Weights of a small transformer language model.
Architecture: RMSNorm before each block, untied embeddings.
MLP neurons of a small language model. Each row is named by its layer, matrix (gate and up: input weights; down: output weights) and neuron, and shows model dimensions 0-191. Each number is 500 + 40 x the weight over its row's rms, rounded and kept within 0 to 999. Numbers have three digits each. A neuron's up and down rows have the sign that makes its largest values positive.
After each neuron's rows, "fires on" lists the tokens most often at its 100 highest values on Wikipedia text that the model never trained on; "fires in" lists the words (lower case) most often at its 100 highest values on Wikipedia text that the model never trained on.

L2.gate327:551550558551531506523589517517502509483467448491459458472457540413473434444468567434478492554502488437490480541541523519535482523473575486444561447440539549510484491533529459422498536464509483482474473438494494498468479485566601459494451472495545469530499466461506494525480496494466549432513542526453469437517576446496452508511517517482501474516556523483591475566537514472418438487523510493480532494424520491572546433504470536541431535498539521456455508528538518555540513456442531486544442485632472545501489493489455467549490495412483538522463452458448461463460512479505541483
L2.up327:507455562526547480500565463513397562505480545436454494532504547383515501482494513459550501553501473458516514541535486518523487533483503484492474461426475570496485527526520494494462529488485376460481587407505497517443521436558561469466531529473528487511518479460461488536480525540521540404488551516391533449551578430433437505437492494545471468520540480419453501563531432498457496424493480458506434509444503477520558491463541516529455547474548540490453582518514543495491492477540459512501434511588506479498488515500531431509471524450456539510488567460532510493462553495583500404
L2.down327:486485352518568533472487463481519520467453476548503515456535570471502488461518454557562519511454498576492445468421448436511536544497476553516522577469530440509496480478466539538573428488520500565483439416515505570529492519551532530464449473460468443566575574547509483434509489501418486484454449464533482520542452464538471483452495448561490577486534459503516483542509562470519502542492462528447514501485493545460426483459424483554526489533506551435528474458523496560489550479509468479515486508502470400492503463531511486479447422483518484498595502446488611509558564519497449522
fires on: "two ", "three ", "four ", "six ", "18 "
fires in: "two", "three", "four", "six", "18"

L2.gate386:494536456437564517587541523516542525534471473447505479525497567481487462480487523516531511531456412509457493555420555478478479517471506519524501539506481543507534489459585462499492492510524474563444513442505587516459505504451494461485447514500503466461447409445418484480488519487493499449446539562523492443518582517462515493496523567489553585484508508545492447590527501528488470545519574428441533491533564455509490571441542545586517476521527496433527558539518451503444440468476539497478547528539518527503561526552465549558466495542494492469512469488507527460525523522517520459
L2.up386:572554490487554475536550468484540544505496531452522498559515543510462472479493475487490519518545427454503512540485471454488482468470503505517483518501513504543468451504534470533504441482507494475385484448466498491509475434460511443473476502533461469479504465480420557425507533510445458453470545579492502448496536455486524500492517513543527608556525471495515521589485516537433474472447516436403513519540524512518526534526584500530516444402544506417441477535482482540460406421496581507509607460488495498533565480505481575501473416507498503485506515486474542469473560457498575497
L2.down386:524469510500519498474555425496569439459501487472526561494512588471466475458427495455469519481507504563501457462443500541524459469483577568525520459487541501498474401500473478500485407447519504441424414435445474475478405496577471568558504474424416478484480496503479521519566525528560498399482511460573455451543433451481482505446507511476552522435502457429490382475514545515526491524520508500489540543493513495548555564518481549514484508443541483433472486420531499514468515452447548507454467543495415483562508464472617517490554486501470501548567542458451597516464517495520491504
fires on: "three ", "These ", "two ", "Both ", "these ", "Two "
fires in: "these", "two", "three", "both", "each"

L9.gate547:508545525496526483475521470537472503523497625501521498492488441492609487525536481486493545501500512539500490572454452486495532449564474529515467524550457472527566559464485493531503519494524499565466450523528482465536611513496513422483472524502579436542459593561473458471480485495466453588479521471485517515485469519529484423482528468503516499506460525488566514526597461455516487466492525458536486459465508524536551554602444454542526567493414489493469499530511486486506444583437546563482517425459501411512524510439495548523505574452452453478483509486498494521516410487479495478
L9.up547:451480543484436510503505507580478482486443517466487500471503538517466513507538408505540440571496481451489520439531482452452532551512507503560435505572518525458561480449566456528404495465415541483498481520532483512575459551484521427540472495554522497504481508585434579511469526509518463501460486467590449513516516477550535497471419477465549495485505537503552530440551477519558555456444462477517539481468512553510514466499538469479545499509528549528486482488598470525547470522524499488578492463561482485472504518479545491605516471563428502526446465528505436459623495498491478456
L9.down547:492522472436483574508517517542507506477465458518511533606486499524509470502508522577503497517487494543453409477519502579446510532468547456517513541510448418545583516443472535603408449507454450544486437505512540547515446510531496505443440522477515528487458490565428535499541454503514498520511526503456514472467586469539526521406581539522534521503490506530532518507430505559545490465548524501541531494490508454500436448481505507517508495593456478473559454490503454476538449458486506506571534459486436528456432479519581493580492440513473473506502425488449525483519489434534490464
fires on: "be ", "on ", "is ", "was ", "re", "were "
fires in: "be", "on", "is", "was", "were"

L6.gate50:482496448539585519491531535504512608443487572486435511514438446523431506563462505456536495519514415552483540525442540551530459551506499549493524480516486520475421467466529495490490448495558549542620511503492471464468489450480578467545437563486495521410540570471514535443495516469463522468489526468553508527513464486514522470482484476488448492495448468535517539480457522498516488490613507463536453471468464427565453498464416486482528544502550565520480574487483489485519561455520462442550565570506429471516502530551529531480446505444458484470476537462550450446571513522459495406
L6.up50:538383523506564482463461476481516525490480505497500551497433458498471480498572557517504539523519499565484493431464540522523540549523501479475502473520475483518522566511462443535546455589529584536534471418564442469518472495508467516493494478477503592518518595503503460505425448435505416451531491455500542522561537503472444494561571469501531491541516535567552485529504514533495496491506434510530494513470515513627499500483430448545551449489450547451495591503472504520443551526513565495458504452489419460465541522480448482451515553493474540485465523518422510553415510477501565466
L6.down50:465447486487434465510513567503467484492502580598484462492488465477454548486524493520533545504502590477473562506544514486458430460503517440534507498445430534498528520542487515527494543510492595529510507516506454512470492474455590505565479482546495524463499484555454525540476515418565511521444483469530501506515441553477494482510501482492565504554393497523532534518498561590523558481504555523512443495552567504539477420455504538513495527465550546555481535525468469483471461498501462390569492473523493493432496460492489472502465507509511533457496557517514467550542518498485517508
fires on: "of ", "by ", "at ", "from ", "later ", "to "
fires in: "of", "by", "at", "from", "later", "to"

L4.gate365:529530508475459498442541460508463473483453550540473568520448501423438465524504558487468529473594448529538524505572429404516539511530526533469511560528494466459440446474490527476477544542529464526562452527467483488475527515455534558525473543480552568457541498523520501496481546484488432455536457533467499501539477470528529502497533499520439490510535470478542496493483517433559407543474495472464551480413532466472466443473487517503523569452499454489550466478485560505386450512471486573437496499584491464476524512510469560454499581494502552516504524473547475444492471442508477466
L4.up365:540462568525510506439497473488531469502474528587551492443530531491387467478469506453495557566470564477509505526517446422514494517512417528523548453532534505421503514532524513460537481517529564457507531530476421493474531418469554556475489518492512494524511537436531537458469530501496414505538490524511511484618551430445452459549517522555476476512491495563500524532509468528513481533541525462490544537505554499476426543486444537533490562513550517516474431507545493481460412446443473528422457535516483481514544517513532535530470472473472499540452516479564474465496482503473488460
L4.down365:489530483481530529478522549460516567553495508557444573502493495421495531594431499406433572475531521502541521479466484501463454519440504495513534465493500444513509411488500460498481568464522502527494472498517507489514480531561528495502431480508464502522478594549442494510481467428444556540504495474506474470472454523510486576495450516503454498496509529491538454548482559482544556527537473501559472523494514539491525517484457478514517540480507519467477464504450506501454507526509545484535442511497541483506501440521402492532508511506511543477553456524506439555486540514513508516
fires on: "of ", "to ", "from ", "how ", "help "
fires in: "of", "to", "from", "how", "help"

L6.gate75:534468452548498572509439594474539538456507591541479512504491489475539520506476478577567444468547447504534532568462519511482516445467544527484475483557495503423566475573546536449503538527494495515545515442520531485399559539454568458506491486472518485483596483506470531434547469444502476466536450550530551531543549492558452472513458510522525406586512514535472465503498491443523468450471444442529468534505539529532527525488487464503478540529563427516543496516421488516483517527576435465504544498510518453503519478474520486512472515525471586462536490525496538570507488528511554491
L6.up75:459480533585495518545536510488451578509526520491473523537550481512500499424518441579535519500482454471501493568467430440540490525465474459489446596565563515396514473543449488489491487543529536509477456527419483468547477472399519502541493456472530546512570526491473493480519530430507508502505442514575514475492540519511460543523495485479506426605467533536464528478474536471466494489517458548486436428517519508569456458474493482388475534524504435517532543514484545567477545532518549471525529562556436493499500476503481458560414493536527455470485479545576484548424474476478498514
L6.down75:512520513507505513568458486474559513522445547500527470498463458516492453533511500488487540481469462528518512512458508521553429456540503483512449461517365509504525450520533479556437502397552527491548496497543526462520449535524410475479420448461517538487485550540566540459519487491455522486467495466570555536538499540427472532551484510462565541487454501519540446489474563535521481510541518433512514516519496484561524478402502471525410441513488449526542458465542443461483517510516505438523481466445517413472594505471430515493468520556519593484551546462462504536437505501445518489
fires on: "to ", "for ", "from ", "left ", "into "
fires in: "to", "for", "from", "left", "into"

L9.gate417:542489531453455533574512536501461538475465554547491470484486553510432517506419594427475466466480520495542466460503489547509479485537517521523443461508536439511490518530442484523452558514515483471529527535532484570484482509573488520514560493463567545518467477520580585519512520540511475443532454528501497515473453496461543563453477518467624461527445510561433494523532495460494459488562435476485459482501550547470499494489506504455486458517497492431504528437565553613484507561522487465524523532507513488514486491473429439408405545522566552392475493489420502528475492482431507473
L9.up417:505549429454552472480482498513490473572547492488524465515416480474471558544479499528504481444483417430436544488465497553450498542422530477487557455513443549532523504534478477485559507548539540506515469492488512468499525459450513434532426465539530463506524524541534427467475498416499498473454526513511502524527501568502451500519500490526511491551492445476545496491517585515446475455583496489481473445528587460504398476456589503480558446538465518417461526460505501569516511499450440475500582532465524550494551496461433465499485483547462496550506475485544541467451525490524547493
L9.down417:476531533466480521535558567543444466436443512482535479462563569607449501462524494539508469487513444570588527511554487480489425560518466441571492482533525461527544521511496500502476525475544450522494587555465448484512518527480486463475515502544553536519544490552487521523510549532495493473535529442504546497575518547479527544529457522456549458494438523514502476476496516464457556506582492489454391510525548540517530475435500500412491475468478472568465530494402517555474524545474566543483511548477518532480508531520454434460418559615458481454446591496512528496508517564447431444
fires on: "to ", "of ", "at ", "from "
fires in: "to", "of", "at", "from"

L11.gate412:476551533579556459505540542502526481527491512516470505552520472422490459538515506533579493489543469520452498485521459437505474476527450508525495557543502405520490491465455495424454455446574423496553519519523483488433539450500475474483494468516516535463527463514426549482513517462477475552471460489563502441481508587469492496483517458532526416490517481511520515504483443408511552436513557488532556441473584540508504492456490452469564517402527497559478459405485498556526484498491481528422506469459457508523483489516484489473513493479474500492539521559525546481474553525483507465
L11.up412:477549527517479549529495489599483485460517500533542519446461520538522527488501460510517561503498447471537474503531530631465481517545452516554499564494504537533496494484517458426472523515536515520475410523503496520448560513474496486500483494450523537498449565526479528559539559488540486460491516489449475559553494462555470466489392477527527472495531466560524539514495509486477533537443506495498538507403497530521531499479480435542407576581510496519494522586532552509466472515419543577565450465561506421466513494485499516474497516499518460463554469505541480414516440478505518512
L11.down412:386567485527541493480441512513447518560516558463563495502488451516467528474517490565490503488526467522564511525502509633463547517523535481656470474542506494583468552460456544433465486484465454539568462490546401587515457530558491462491460509526512495497534487523494517469508522460487540471483492494462574571468450435539478493500496512532462510567486532494488473444476448453480500449531527409497464531540540494511547522440501461493562475595540476513497523567505466457520495479469557469543531472511518466494487469505577469488500493532525454577478549475417477520514517514466493453
fires on: "and ", "being ", "to ", "was ", "is ", "be "
fires in: "and", "being", "to", "was", "is", "be"

L9.gate95:458530519490524455441553445508432521488475488475506528448476494523517491608510505502522518510484463492477434531483464513423491506494452524467476469501478475468451540482497525466480550542489513599503542523478500551511471559482446457521479495489452507491529519470490543488482423479501534496541494527534519554511565541469458540511501503480520564499424491520567536507457444427484531496539445500482479511538467574491502572467523494516531518514481491410502552519485539501442504500503480528495440500502593438544461541483495535412503461557485558533572401551528538446407443518536506597
L9.up95:496506519479478430444508539492591493491447474606525527561541506532541526489499473484447541488420438440510503481510527569467443556425455614494461582557556495544533487540503476515467501515493521506546441420511534499540508531559533518538533461559560377544449481489504527518504491475464515557458497534447455427524547500469497517493603468581525474502505487534530478513532552493573406517454482519510516450488495495480471548467524472451548473486454478584468530522511495465456429514485505519480528531585547487548484501524468544502517446489495464474490477457486488401456492505506546509
L9.down95:497427451453495521417576461506465505478477534564512477514472526516479464536456455514534512522516548447569490430498549524421528467469493516487543523402474485490476548481586512516460450512529502525439407493545506495604470466530447428517539438546417496460539466454517468486482479459490461551564505471546485507455497449468545463520564489570467562507526498478467564409485567497522481506465522491423512522495569545484502484529531466441477454497444487550475503511448483485493422439505501484507502400502506445532458529391536566513497484457526532493443433483481488516551443465464528482
fires on: "is ", "was ", "s ", "fr"
fires in: "is", "was"

L12.gate618:533555439443534516514491427561421459503439469482498513525474472586478530557496546526553557492462487431519491466447480537436545446583421595444451555479527493544573567479487552501502556513505486461549424481479507540539493500475452424557551485515515482528482458390438529526515547460513514482587489512440510482472449453517536525476476510503523549502575469436523435495482555576560558533469459505497491533527498541499518480554519476518530458520535455515518556540490507471531472562509538480465458522507471503536464459429460520478541502480454444453439518498442434521596542510530523533
L12.up618:459504501535431555435483500506521475462534454496480576557451534536537445492526605518541477537454538512488446502546530462556526552496499499462497540458492441472520512442575561597509502528482539461440467541499503505594483552527495555511460529518451513507483447488505519520503454473457560547505517492470466464470554467456486498554570499493478523509490493489514497471484517554501590548565519536465541561504535475485516476552486461417512486434509512545458541550467486529549465627546478488496600533520511564518477528453594438565459516496495504535446472505502541489582488490561512577
L12.down618:503474488500549569445513546524538550524533468485533528556465471479491505490469457487510549542548538518409448506539412600532531448492559463494497534457500490544547541497521551503561555519426516537527508454413504494537568468578572465498525477504517564500558499565489458529511552540511483548508483477513456448542481438499531492484422544475458463432465445508506528453492547473493575519526477512507551517526482487543487491513552438510511482523487448448477497521504472459560491510557478547494507493608452513466498536499472471472464536573507594540497471455529528477595532386481509510
fires on: "is ", "was ", "to ", "Jul", "as "
fires in: "is", "was", "to", "as"